python train.py --num_hidden_layers=12 --hidden_size=320 --num_attention_heads=5 --num_key_value_heads=5 --head_dim=64 --intermediate_size=1280 --vocab_size=2321 --hidden_act="tanh_gelu" --norm="layernorm" --norm_place="pre" --norm_eps=1e-05 --positions="learned" --qk_norm=false --attn_scale=0.125 --bias="all" --tie_word_embeddings=true --parallel_block=false --init="normal" --init_std_qkv=0.0266 --init_std_o=0.00543 --init_std_up=0.0266 --init_std_down=0.00271 --optimizer="muon_variant" --learning_rate=0.00837 --beta1=0.93 --weight_decay=0.027 --lr_head=0.00483 --max_grad_norm=0.5 --warmup_steps=200 --schedule="wsd" --decay_fraction=0.638 --decay_shape="linear" --final_lr_fraction=0.0 --batch_tokens=65536 --max_seq_len=256 --doc_mask=false --z_loss=0.0001 --train_tokens=411900000 --max_steps=6286 --dataset="wikipedia_en"
MLP neurons of a small language model. Each row is named by its layer, matrix (up: input weights; down: output weights) and neuron, and shows model dimensions 96-223. Each number is 500 + 50 x the weight over its row's rms, rounded and kept within 0 to 999. Numbers have three digits each.
Before each neuron's rows, "fires after" lists the tokens most often just before its 100 highest values on Wikipedia text that the model never trained on.

fires after: " G", " g", "adu", " O", " W", " L"
L3.up1161:380467489383488475511458444530460472555517441525579612462567561522493481470480475488522491489447469517546545443585469533419497522511474527554525486472534491433502426531484503457504529514467498399545520491438380491447488453497589513400468516458465501463541561478456455570558434543530539442456478413494478512497543476475436459641428444508492516471565579541496414528385567500567493439521
L3.down1161:522509460507551451606488482515474496431506487539503508490587503479554446573607512461545513504453422475439520410542413528482563541551472442539426571510484531568567383494486416595473546507455493426564473416553556451496588469550440470514476463479516439540535594452528460456521537431440491542411407528382469537506546494464484468525552506504476478510505509471561477533483520463541481460593

fires after: " B", " the", " F", " R", " st"
L3.up1028:531397437591486531573556583439545468540494489498479522579559433396483408556538528579544360546488428412421527556473551546536478549496471413460438508575539407482513514495417504460460472496423527468516502388567493409475531536543483522479492399567429554536507512542524490511467542547420515509585541549485461454468472475552584478614441501504477548504506442523468455588457431497453472399408
L3.down1028:530458554528478514427545499513461507500570490451583439433555513525488594487515582537480474524528477505419520477504494469478448420510497544419438454491492401536505502438444553564446482520535480536484478501485461496436520540537513496534483476594518461465471362490443466356512437424491533527554543474471472468561522537516529532510488458430442582476541503492536521495386436503439525476532

fires after: " S", " F", " sub", " E", "S"
L2.up658:523573387435479512469484504451488545519539441616621439430441563529546574539531404526568480373501404645492540447525440514457466505438497487517499527468522503498536523456527457476498545516514471524515639579567520519475540514470609531417470416469464558458457485492560442595479487504491460509506519540549546491485571511577546500490498552417495505538420433476519588562453461480466499522436
L2.down658:584482597503519486478437609526496478468526591459423493573373517476510487448568516542501421485574447469552594507585355376513468555537534517446571473577480605494498511605608445461460518460550568593500433525430543453560493532481479495520536413500413405575505431439449412545538567397538671546519514501507528522507508492485518419487473514475537510521532609545479553449605478445510516486458

fires after: "B", "C", "L", "I", "G", "E"
L2.up463:547525514549528517444459517453439468568360402469528545498505479527550523420515549495578493514507417418496468512580470509392509466490539583563590512435527494418378542463494447405422474432520463541467512442464563522510498509541468498450445531509473529481483460429533537564479499557478536469436512466538460557495553544513397592476457559437540518424468546510536586535478456470505601487503
L2.down463:429504511540445439499508563537519374545484475565506420506545573535485607497492493562454503528462311500470471507544462526540441507510496521518542603498463477461579429489494437614427495460589469515538504536533518574405496447464536511422486442520516428485472580362500569521513468615512392457484485543612477503445577618543426445495494524453534462605551437517456481447539454488522540427472

fires after: " W", " N", " F", "all", " O", " Ch"
L2.up597:474467493496458526414447534524470547427398510481497525558473471547477499461404574493541533447528525524516499485530533423512432443556418519544521391383487558534449497549450518437432478492553474582506541524558428450542439437529595535359514513497573381524565484490502425572548541477419524457528473455510450536536506523440422468529484441529558490533497513543560408547525514464442514471556
L2.down597:500451484496578566488512503543508422472508429474440467477476518511480492531581467553471563458522495539493380490583423547506489508483591444584498480475486543460463474563483458516429457539501517415539456467513512479464445410583479534446529471502467498473498494502550545573454460457481499558531584512412557539496469485550534583469408458601500474423416501531430526524543489508508511519535

fires after: " w", " f", " F", " W", " T"
L2.up961:451459444411476494473535458563475414483500491458541471529422573479506499636555536601511520538490476456592496552550517474559537446483454414485501464575449423560517503444471503517513489469483419501474542493509480524547539487420468538505507479511534426529477450456494488498453467595438460506529442496524520629482517536495439568534445451466479551446502589499532495505456594487493464582592
L2.down961:462537551356529534418547476476565485564440535481543552478519502493517584429450522577506471526490415465463453463562405597528531539473534523490534501546496397470533479590571538462528459432494489503507502555565522526555538437526551478539434533414481587506529513422404559510542461495533501507451546511490503401484487394511596537504532425556555505503621489587586519394398511443449456532522

fires after: " ", " In", "al", " in"
L4.up743:454508528515489482454412455489485501471538504484463508387486508551522580497459602500555460481499528584475493463493486510464475411416485477515491562436496470587594539547443475529443539531514550472471482513508597527588531570510521490429543557447523534478462471471516494484422450566590446503519519426504421530548587420462504480544495537535510561587499464573549480543454474404530506507542
L4.down743:514489534523484560509544597552493457501502513460465481529482551481534446460474547546436540513514490464544453447412486449460503452541516529523556526537503439506496517434436472569587550467508451488497466534436479570544569465570487528415435515596502488424553505470499450461490531494470471579578524561513575600489441482520496553517549490492489510526455478472462468404626553465504485430423

fires after: " p", " P", " b", " B", " s"
L3.up922:449530538555482466474485451420454563482527520370497499495585444442511479571462484508534492550495583473481548396565530544454541502477524568480455512519497496527547585510487541476469526542508505519556470499427501527517527529488516474395462529494460584481533381571516509503423486388470437496506493471598475537539494507466461547448471506575441532573412565475502511477461439570464566466491
L3.down922:467476406434536393502456516582451540391462423595500513503558519492547498473465467518489461519502476502587472474502391508443525478605458447509433549488543446492537556513548471448509494425417515508466529455586503449494450490541478557541556514585536408523494612486370498577498470575497579475525525502494536499574411485498510520348497535428437564456415494557555509473482538532492532452498

fires after: " Ad", "s", "es", "n", "end", " des"
L4.up558:503588491475461560440524493545527563544559438498499494608533521516527477548569466492469579517527574548528468522568444528456523488440481543548542604475577513545572472480469463563491590432393394438517465491464512461439530429523452472436519505429433452486482491588435547544467465407446592523402427476614489529553510526513530506609509430497464474506464481487513518508540533500508552437541
L4.down558:415464481361471485497563503532564475518540495546506559527513432436487504524575503573538450481455474439585516457510457491477485520429535599504570496515573576414516485491471527468548490424526428503439413417446496505459509587530507527521541459513524571482512512509429510553497542531425427503484516485466514345568572459500623430540455453410453528533553456494491519432473486490557515500496

fires after: "R", "E", "N", "P", "L", "H"
L3.up19:447512448456485600477424551529499520593491482505600532535494494567438472419439552501516440563475574523555503448534467476496431495503367491580494539464538551539417486542486446482446540424501498457516469534460534514548465575488558440536583503496425457525472441509525465569499582514502508496496492538490429508457542479497512540537451533493583505434418535493571445415402500474448534543580
L3.down19:447474458473431510424397564481483464502563551471383384483523453487546486456562500538486562387436573460499477579462540481417478498477568497501536451458451516481482536465470531536461588469605488598450442547524514471472577470479600458535520501506555602540501497496565510460545472500431538442529466480526505490526383590547437553496571466585487480492513509433497539486481493562546550483549

fires after: " as", " No", " P", " p", " V"
L3.up897:457510464514460489539502526490505592446510507577561501466460470533528442441511476499574532535485471510526478472519488562463558389516572491518520471487537518449444542519521512478458519469485530408432521515466536502550442466482543490584435503399444479483474576601511477543506411489481550501509497436528557459593499529539468471517460431460573550461497487466467540471495491399473427410579
L3.down897:527420511464465536518545527445494501624482577479429532464526348566513491549479492547551497478514519454568617483412473506474514600569510517590443481513440532541536527430501445498406468509471467442446598487485537512554529493561547404564472505459462522547508424492526530475557488475500405529415445582432443574438522439418527600505491483455499517494429416458499538532449458486402467485587

fires after: " P", " p", "er", " ", "ir"
L2.up1048:410410490520539489422449607520527581531499512547492483533541632463502477512474509378630484509516496518519503513593452494581504442593532499495413513550466509604513458437533529519508599521553472490528486447489508519564466501489547493556479468509444529461493505519529421489493517455544482464483496466463503500611460482473449441584529466548564480651512502431523533541492495522486528485420
L2.down1048:428442428475468562507518481351485479499530573466443504444496415496474585412502530493421451536580558518573451389498548493558520577436464525401482478507541443417559490492542498495549455544496431499468588528554461465464510504533415454602525456600474550451521480509531513514430541542531458446571478508525583511443486484503510530545448540561534568440492521538529431529473530590486500522481

fires after: " R", " S", " dis", " E", "St", " O"
L3.up481:395531556514527506471395541458587581474480456430476476492471417523471436470442473544520540449536481476483569555525461500518528493537495582554550511504483481567485548552532520474500560468463480529461480472381455403480522492553546557452462439468550554431613491566507469521452512463514463545527527642552477512536460423556465462519604495518523522533519452486462583469493448434509498526582
L3.down481:548545584463473565541471450547428408482512424577488429475556522455498444591373544501471388564530470533566528437508540525504394427458507497456494420588484473486473510494496559517530502455490496492471496403526467510576479463491541426477530427548524473526515470471498475580478519524461504530499467549520513480552506418451606414432434608540453432548367489447528514456440456521565481486526

fires after: " W", " B", "A", "f", " F", " b"
L3.up696:470504473503513531477522465587496569499539437392571445481532478473466470623513548514551517468479508594531463478518422556534490567426521493432509481413547476465489622472563485505569509645494516623537489505545519528504520510446498491456491561493406517401541487455486471497518430428453476447465472521531535477498529486528481417501463500505455513463464403464514592438476466488511480425537
L3.down696:467547562592554506497418428435546494471571533518443468469473416549473505507474599504524462552562551518503559466544466477557408498461574497424477466515472516562509589489471463459509523533488566505432613534471552396504421544573548494522453461507513527480473491521580492424500415426530624487549530498467345485482499506528534394516415501476528538514498495481610578567472646513502599480513

fires after: " In", " in", "1", "15", "5", "In"
L3.up48:516503520480542452448448547471457527484513487508511520499457526584513579498493585525486428525534540541442465583438501521564477457508468634491536582498510449602492492451454418465586452445543470551554490481469547542489454524407385452540565602367491466547527521494489553511486483552610482579398516494539442505424493470512564474488374530520495463490444449522490512588465453446526459447558
L3.down48:410378563539508482535499351460499454507440453493471476466604472473482513470490545535544539472496477508417417464500522475485513474527534544463445515484454470574510530545477501443489591426516589534471590538512503630580537507548499526459502572576546529572521438465437522503564456568553436477523509426531470465523491594462525521464470489522589547453488449499461528444452410504542576453505

fires after: "z", "ers", "s", "es", "sc", "os"
L3.up1051:451514519462538465526497501434581480497556418443512533541557437475405574491551563501479446423558608472424551481585455437421478492534565541556591509459434371477602552449534582407456503501463482465425483533508487496536454482474404428477539483365426439519512438477465584479488408510402551496410488481556460481528561517562519519589550483465547391510416530459548448572472494553519445515494
L3.down1051:509507524563428467527514494519464489553562544478500403435482473452489551556568449530589487475514480504496455514414522466494407564502508565467513451506510468393444482491455541599529449482415498490488624505545481408498511522496520494526587486598495526483475528554536555517477451484599445482553494480480480520561540428528595542520523620465520538398495477463432490553570504509510518567563

fires after: " St", " st", "r", "ar", " R"
L3.up969:503429504552513530478542524511545433501466553419551480534497500541515441561480519502445527481550530490481548609422511506530535483431425442470430560513505525475517412432484533449427455435460598522429451572450494449482516557478555492533530480373486646506469488433471471457410601448455436578499495479516534474416518512592508502613504562516442556478520420342589545549464470579532536508503
L3.down969:565524528440533462537587462485508482513460386511577545491556556381553552440491544470563604546512531436444517488529549433471482476503564503434427469559554486529481552507471432467491546506539473550532472442469432521518516445534466500510440510590601521514600507546574567436477530463548480456493610506517565501539561507457461421453481457402516431480432528428467395502438314524552459529465

fires after: " p", " P", " re", "ud", " pro", " aff"
L4.up1238:510474536408532523465479620566450528601426550534535462485454523565567494441527500471649486491546603486576497409506495432407515402545523507559558593563521471493564550524429527537566514543489527430530473403513409579520461520533545522557457485523445432546501449470466443540611518494448538479474475467552464494523486512484456465341471539556511545491412513458450510525458507563493464500425
L4.down1238:570441545536567549460528469543469580521399440563545492454517527479413570504473367568404461483521484525485497438548468484479518467506410437440522508511500580500487536577480462483418467478520424530493487496510544425523513583455429468484558446501495387480484486566474482511456525522494570559468481565462505447486528504500398539542371537450484468440529508429544463514483472501445537537470

fires after: "b", " un", " sub", " S", " B", "s"
L3.up80:479525528419433526511545476529514509508427533535509524555503499407545548592480469529586523405486451481627441405607516553459486496462468508476468530431528445486459528473386474552443533423515510564581528563490502603454523480466489538450487437471588611403500471511454488526467448563460537495498511472463517463525518493559454502460508410470483459521478567621489517529496428564500545457419
L3.down80:505562505516523598430589493567546504435464496479413561476372379470471401476565597476557444462540460475523493495507544518485482499497508486544476459553596502560467517486535571477529523539485454413468469505500512446384500588440413491495466519524514466500476497506526519573512452477489562548464525532478448493486486487541491481509486441587476556466502579470561517464454550527487461478525

fires after: " h", " H", " G", "C", " g", " d"
L3.up1240:485553427426443549549450490596465506521516507423495522566428514432459468502466490538422500534478459511442463471554527477476522534463455439598492421487558431528487460510512565576414502546504402474464511617404418470514481451454440529482468519462501473558504448482363562532530488576510509506470532467617504516457470536515441425476446537529503530503482552534433489492423425466471606513553
L3.down1240:491576490601488501468433576465513545533409420483541528486542429569434532527550515426520508477466506489458424543497572508476497391507466565517496481471467493512534488514433534544476475443527469366399517479509463560457483564507511453575483551580462477493447510502510516571558490535522447448438484477415503528610489544470427533520497361496437501522517429536484447548496402491524515422590

fires after: " p", " S", " as", " w", " st", " sup"
L2.up638:507526485480471515451483529426511654507542481461428437586514497443372546498511504489529470571506484404524474490471543547487506575450562492503479494480608534547352577549483476444513452519441528488457546609578470497462491505462477387501484379548420596550510625600544463497450402517511509539525462558443442476510522410488522517523476482505554567484524430556485556447535425446534520412513
L2.down638:462495528510420603518439455516615468471483540512537528498446475409514484517465473504472598360472521429488552516411449497481525431519470558479488472487533541480520514539542492505542468473433531494456533546378594545518493523565578527558419538518476479466408487469459506452567511537403483517568536416491498488466463472472476534544427468495453572538444483566508417528462559536442495526518